config.toml
d_mlp = 768
vocab_size = 2048
rope_base = 20900.0
batch_tokens = 131072
doc_mask = true
dataset = "wikipedia_en"
MLP neurons of a small language model. Each row is named by its layer, matrix (gate and up: input weights; down: output weights) and neuron, and shows model dimensions 32-95. Each number is 128 + 24 x the weight over its row's rms, rounded and kept within 0 to 255. A neuron's up and down rows have the sign that makes its largest values positive.
After each neuron's rows, "fires before" lists the tokens most often just after its 100 highest values on Wikipedia text that the model never trained on; "fires after" lists the tokens most often just before its 100 highest values on Wikipedia text that the model never trained on. A number after a token or word is its count.

L8.gate546 [144 147 152  99 132 112 170  79 102 143 164  93 138 118 104 124 137 145 111 112 150 124 131 150 113 127  85 105 143 135 141  94 115 134 120 124 140 159 133  90 147  93  90 163 128 148 179 112 134 141 137  93 132 155 141 140 144 133  82 111 137 119 146 130]
L8.up546 [106 134 117 131 151 126 115 121 157 124 118 144 127 141 104 153  94 108 123 147 140  94 114 130 106 132 140 123 117 101 110 115 115 139 166 102 123 153 113 108 134 129 122 174 106 125 158 128 175 124  97 113 124  98 162 102  97 119 115 135 107  82 107 142]
L8.down546 [153  98 108 150 136 144  68 109 122 126 131 125  82 144 144 190  85 107 135 153 118 122 155 117 152 104 141 107  98 146 117 117 151  99 137 129  87 114 112 170 125 143 118 169 132 105 121  97 203 120 122 136 121  78 115 113 112 123  97 110 106 102 136 133]
fires before: "|" 96
fires after: " |" 94

L2.gate289 [129  98 156 142 105 154 115 149 145 151 120 135 139 167 126 127 106 164  69  67 106 143 132  91 132 155 163 151 105 140 108 177 145 148  91 150 114 139 113 142 163 171 131  85  73 100 123 147  95 119 135 132 101 118 140 122 143 148  93  91 123  94 108 140]
L2.up289 [110 107 138 160  96  99 142 144 165 124 105 128 133 127 106 165 112 151 110 111 155 141 158 126 110 190 132 115 123 141 137  92 166 137 129 123 122  82 102 134 135 102 160 122 160 159 143 150  94 114  79 143 102 141 121 155 123 132 117 141 116  93  91  98]
L2.down289 [149 122 150 124 106  83 156 113 147 151 121 155 137  83 107 155 111 117 182 114 137 101 104 126 156 158  97  64 124  76 110 117 106 139 133 124 137  76 147 162 148 146 142  96 153 124 129 182 132 125 133 170 122 166 110 151 128 168 128 146 195 121 122 132]
fires before: "." 25, " |" 25, " " 8, " −" 6
fires after: "6" 33, "7" 23, "8" 11

L2.gate26 [154 101 150 165 165 143 150 111 160 136  91 137  99 136 100  99 142  79  90  86 164  97  86 104 113 160 112 123 131 172 115  79 136 117 117 157 121 115 141  98 129 159 126 109 132 128 154 143 103 134  83 161 120 122 147 100  92 114 120  81 166 115 124 123]
L2.up26 [122 174 147 138 184 124 114 142 141 130 132 167  82 170 148 148 113 148 107 125 113 147 103  90  86  94 135 128 125 150 108 112 109 143  86 116 139 161 146 131 134 158  87 144 160 131 111  87 113 131 123 180 112 114 126 109 135 179 115 157 121 121 171 129]
L2.down26 [117 139 110 153 120 119 159 126 155 129 125 139 111 100 113 126 162 110 109 124 139 124  90 120 166  95 159 108 177 131 121  99 122  60 179 148 135 140 116 109 124 151 151 125 150 157 119 110 162 164 135 133 132 139  98 125 109 111 122 141 147 181 115  74]
fires before: " |" 47, " m" 12, "%" 7, "." 7, " (" 4
fires after: "." 65, "6" 8, "7" 6, "8" 5

L7.gate458 [152 164 125 130 119 133  93 157 109 115 133 141 132 141  92 134 128 135 136 127 142 118 110 129 123 101  86 124 150 148 146 130 111 153 145 113 127 141 124 133 145  91 124 115 120 113 104 159 119 124 124 132 129 202 171 163  82 152 162 120 118 101 141 162]
L7.up458 [168 129 119 120 171 102 120 103 209 133 154 167 119 117 125 103 151 114 149 144  95 166  79 107 146 128 109 116 121 125 168 126 166 126 158 144  99 106 135 143 133 102 122 149 162  88 115 142 145 115 116 170 104 139 155  91 120 155 131 129  81 105 161  85]
L7.down458 [125 134 126  93 119 159 117 116 160 118 124 133 144 113 123 115 127 149 136 122 150  83 120 129 111 148 151  94 150 132 149 146 192  73 124 123  94 109 157 119 164 114 141 115 139 133 116 139 144 123 143 126 135 137 106 104 191  82 168  78 103 174 121  74]
fires before: "00" 16, "50" 8, "0" 7, "100" 7, "30" 6, "20" 6
fires after: " |" 22, "." 14, "100" 8, "Z" 7, "ig" 4

L7.gate695 [151  86 143 130 139 181 135 132  95 120 147 115 162 115 147 135 102 113 121 143 127 158 114 138 111 102 106 166 110 116 131 120  81 126 105  98 141 140  82 219 101 151 121 130 125 105 138 111 124 102 147 166 161  86  94 156 133 133 118  99 104  85 116 121]
L7.up695 [111  92 141 138 189 128 132 153 141 126  69 144 140 131 138 155 130 133 148 114 111 126 114 140 115 110 163 163 131 161 172 144 149 161 110 123 124 135 147 119 155 123 117 144 148 120 142 101 147 175  92 120 120 170 121  66 168  77 124 120 125 138 134 136]
L7.down695 [130 112  76 141 101 110 161 133 158  74 126 158  95 122  83 116 121 102 121 150  95 104 152 148 149 119  87 150  95 143  93 122 140 115 187 138 113 108 101  89 140 100 124 119 117 131 151  87 105 157 114 111  87 121 102 147 160 137 151 105 164 116 123 115]
fires before: " |" 39, "inal" 12
fires after: "-" 19, " D" 14, " F" 10, " M" 8, " |" 6, " G" 4

L2.gate345 [143 131 109 163 141 134 110 129 108 159 152 146 111 127 132 120 137 128 154 135 156 142 124 149  96 103 127 118 120  87 118  68 168 137 171 159 123 174 113 134  79 125 128  98  86 176 122 110 140 128  92 110 100 114 119 163 127 151 141 154 105 140 173 114]
L2.up345 [102 142 112 162 136 144 111 191 156 110 154 156 127 122 131  98 173 104 123 118 103 111 126 132 118 143 137 151 109 131 127 138 166 110 151  79 119 146 112 134  69 114 121 147 112 158 112 117 136 115  89 121 148  87 135 112 114 173 109 145 157 129 157 143]
L2.down345 [110 154  93 136  93 119  99 171  94 123 149 124  93 132 162 166 117 105 125 138 145 151 147  96 142 119 117 167  91 134 132  92 112  78 121 127 159 139 100 127  96 166 150 122 126 123 104 122 161 126  96 116 149 106 105 176 129 115 110 138 161  95 131 124]
fires before: " " 26, "\n" 11, " a" 10, " N" 6, " S" 5, " —" 4
fires after: ")" 45, ";" 7, "er" 5, "B" 4, " Party" 4

L8.gate30 [130 134 144 154 149 165 126  95 154  98 127 132 145 103 113  87 139  68  92 105 162 114 131 103 115 139 104 110 148 116 155 104 189  96 115 137 143 143 115 162 105 115  75 123 138 120 118 121 110 152 155 164 161 105 102 143 144 120  75 133 126 100  85 147]
L8.up30 [170 164 154 145 107 108 148 177 121 110 133 117 115 156 130 174 104 168 149  97 111 145 133 126 132 141 155 110 131 118  86 127 127 155 177  64 128 117 100 127 119 130 173 112 113 125 100 139 120 192 131  95  72 155 100 111 130 138 158 101 138 179 136  92]
L8.down30 [154 180 168 119 158 150 112 155 135 155 109 164  99 169  75 144 125 110 135 143 134 131 107 135 124 123 151 153 119 154 167 123 119 139 126 130  94 138 167 155 140 149 164 108 142 138 120 127 136 123 150 140  72 163 102 136 127 149 132 105 164 103 139 128]
fires before: " |" 70, "." 6
fires after: " " 22, ":" 18, "." 14, " |" 5

L3.gate628 [ 96 141 101 147 154 133 161 129 148 132 146 171 100 148 106 138  51 146 148 137 137  98 155 129  80 101 137 158 133 138 126 143  74 135 125 104 133 117 118 105 136 105 130 160 137 102 140 133 152 136  84  77 164 103 131 114 169 152 155 136 135 134 163 142]
L3.up628 [128 123 147 149 173 146 164 169 180 121 139 102 143 103 117 111 173 120 116 175 134  86 132 120 151 116 144 129 126 103 106 147 114  92  70 111 115 137 106 149 135 136  92 130 131 115 152 121 139 118 139 168 117 135 153 133 102 151 145 119 153 125 112 129]
L3.down628 [137 115 143 131 165 145 153 142 141 139 119 161 150 159 130  98  76 144 162 147 116 127 123  95  83 142 160 156 130 126 117 143 123 149 128  89 118  98 129  79 140 143 154 149 117 123 124 129 125 138 131  76 183 118 131 131 144 172 116 117 141  93 109 140]
fires before: " |" 23, "R" 12, "." 9, "B" 6, "A" 6, "S" 5
fires after: " I" 28, " F" 18, "I" 14, "." 9, " D" 8

L7.gate101 [108 172 106 123 140 148 167 102  97 140 107 139  97 160 110 168 127 173 134 161 123 182 169 144  95  64 110 104  95 141 119  97 140 142 123 113 144 155 121 137 111 103 143 141 109 115 159 115 131 101 167 138 140 168 141 121 120 154  77 131 124 141 140 149]
L7.up101 [ 80 113 100 129 137  91 149 167 149 138 133 124 145 191 101 163  57 159 103 172 150 136 119 120 106  94 129 141 127 125 125 131 150 119 145 137 108 118 113 123 152  99 119 174 127 136 141 101 118 128 111 122 141 158 124 126 133 106 100 133 112 109 122 103]
L7.down101 [ 87 123 151 113 136 107 181 144  86 161 116 137 107 105 115 171 115 196 131 146 155 123 151  90  99 101 148 112 153 128  98 138 175  78 127 123 127 109 100 134 118 106 157 117 126 103 179  96 145 130 169 167  94 142 141 141 100 136 131 141 100 151 149 120]
fires before: "|" 100
fires after: " |" 100

L5.gate726 [126 127 127 126 111 139 127 140 165  91 129 131  96 130 120 112 143 120 147 114 174 137 121  66 127 145 141 160 110 101 122 101 123 104  83 176 133 121 124 108 164 132 143 142 139 138 144 159 176 116 179 103 136 123 131 148 154 131 121 107 148 143 105 125]
L5.up726 [132 122  87  77 156 107 128 134 122 157 154 119 128 108 154 136 149 128 122 136 108 117 141 160 101 147 119 146 110 147 104 111 112 167 148 102  83 131  90 139 141 147 159 108 115  63 133 113 148 130 108 104  99 168 110 139 117 142 125 106  63 128 143  57]
L5.down726 [121 139 138  97 135 170 142 112  95 126 161 152 119 128 104  94 108 140 116  99 135 117 142 121 116 134  96 130 147  94 128 149 113 178 118 107 109 123 153 144 104 132 161  81 143  96 117  82  79 138 129 123 111 162 156  99  87 108 122 156  90 137 136  83]
fires before: "|" 51, " |" 10, "." 4
fires after: " |" 51, "2" 5, "5" 5, "6" 4

L5.gate81 [178 108 155 107 140 112  88 103 129 159 124 100 151 144 158 161 105 135 118 127 185 140 141 107 108 102 155 162 145 115 102 115 119 158 120 125 136 131 121 152 162 121 118 136 134 154 116 106 123 175 134 108 140 155 124 126 122 123 116 143 125 132 117 107]
L5.up81 [156 129 123 154 128 137 114 139 124 148 121 130 121 121 161 140 129 153 143 103 208 138 159 135 154 154 139 131 141 126  93 132 135 143 147  99  90 131 130 178 110 129 121 107 185 128 103 107  91 144 131 154 119 152 105 138 126 115 120 168 118  92 135 113]
L5.down81 [122 145 165 165 115 113 143 107 112 146 118 164 150 111 136 100 116 111 115 143  70 131 125 115 196 147 124 126 152 121 162 120 143  81 132 166 127 119 128 124 136 145 149 137 140 135 142 159 104 145 135 164 133 132 126 125 143 139 139 142 131 119 127  88]
fires before: "|" 15, "-" 12, "===" 10, "The" 9, "A" 7, "S" 6
fires after: "==" 34, " ==" 22, ":" 13, "." 13

L7.gate508 [129 142 123 154 111 144 156 106 148 114 119 130 125  97 133 106  81 126 130 135  91 149 132 109 164 156 147 122 122  88 135 163 106 110  79 143  97 119 120  94 131 174 130 150 148 108 105 113 107 125 102 125 151 149  92  98 106 134 183 101 148 123 117 131]
L7.up508 [ 88 128 127 104  92 107 145 118 138 192 120  97 135 113 163 122 128 131 130 118 114 102 113 126  88 147 117 134 101 147 125 111 146 152 102 150 124 153 114 126 115 118 159 129 127 103 158 159 148 142 139  57 162 156 109 167 126 189 174 146  82 184 163 135]
L7.down508 [129 158 123 150 126 142  83 116 107 172 111 124  90 123 133 126 140 136 140 128 150 116 136 125 115 136 156 135  98  90 174 130 106 114  86 132 111  93 130 123 129 123 126 146 112 115 112 126 110 143 118  71 116 153 182  99 130 166 100 135 164 150 119 139]
fires before: " |" 32, "6" 12, "1" 6, "g" 4, "am" 4
fires after: " |" 59, "iet" 6, ":" 4

L2.gate313 [159  97 145 105 174 115 142 152 107  92 147  98 138 125 127 119 134 142 146  97 142 166 119  96 109  97 100 111 117 135 154  90 124 124 110 156 143 122 125 125  48 155 123 110 167 129 143 151  75 129  88 137 102 158 126 162 110  74 120 113 113 160 134 108]
L2.up313 [ 92 102 137  90 111 174 102 111 106 123 132 117 159 117 116 110 114 127 164 115 143 128 127 166 139 115 134 143 150 141 136 105 118 121 149 133 145 104 143 127 151 113 162 153 102  96  96 101 100 182 131  99 133 117 147 153  94 134 123 110 145 124 177  91]
L2.down313 [145 122 137 105 130  64 146 168 120  64 133  77 102 128 115 149  97 142 137 138 119 154 126 115 124 122  95 112 163 101  97 142 137 151 150 127 155 104  96 180 128 140 118 139 146 103 177  98  86  68 131 148 102 122 138 132 105 103 135  85 126 117  82 127]
fires before: "==" 26, "The" 8, "In" 7, "===" 6, "A" 4
fires after: "." 72, " B" 4

L2.gate120 [131  94 127 119 161 148 109 121 157 104 141 123 120 135 108 150 163 130 133 130 111 132 116 138  98 122  88 149 160  77 100 141 125 134 119  92 112 136  70 106 161 144  94 132 162 115  77 111 159 158 129 149 145 170 135 141 170 129 140 142 106 132 111 124]
L2.up120 [127 137  98 140 151 126 121 146 128  96 135 125  95 111 184  58 119 111 150 134 102 144 103  85 142 108 140 167 135 121 132 130 174 137 137 121 109 132 111  98 154 114 112 147 142 112 164 145 128 151 112 131 173 108 179 139 126 133 128 128 122  74 132 107]
L2.down120 [146 105 121 129 128 100 109 157 108 103 128 186 119 153 133 144 106 107 131 112  93 132 117 159 142 150 156 148 142 109 133 121 131 108 112 139 115 142 147  80  93 116 146  84 152 117 121 127 100 129 146 143 135 101 134 164 147 155 105  93 133 137 120 149]
fires before: "The" 18, "A" 12, "-" 10, "In" 8, "===" 5, "L" 4
fires after: "==" 52, "===" 17, " ==" 12, " ===" 9, " de" 6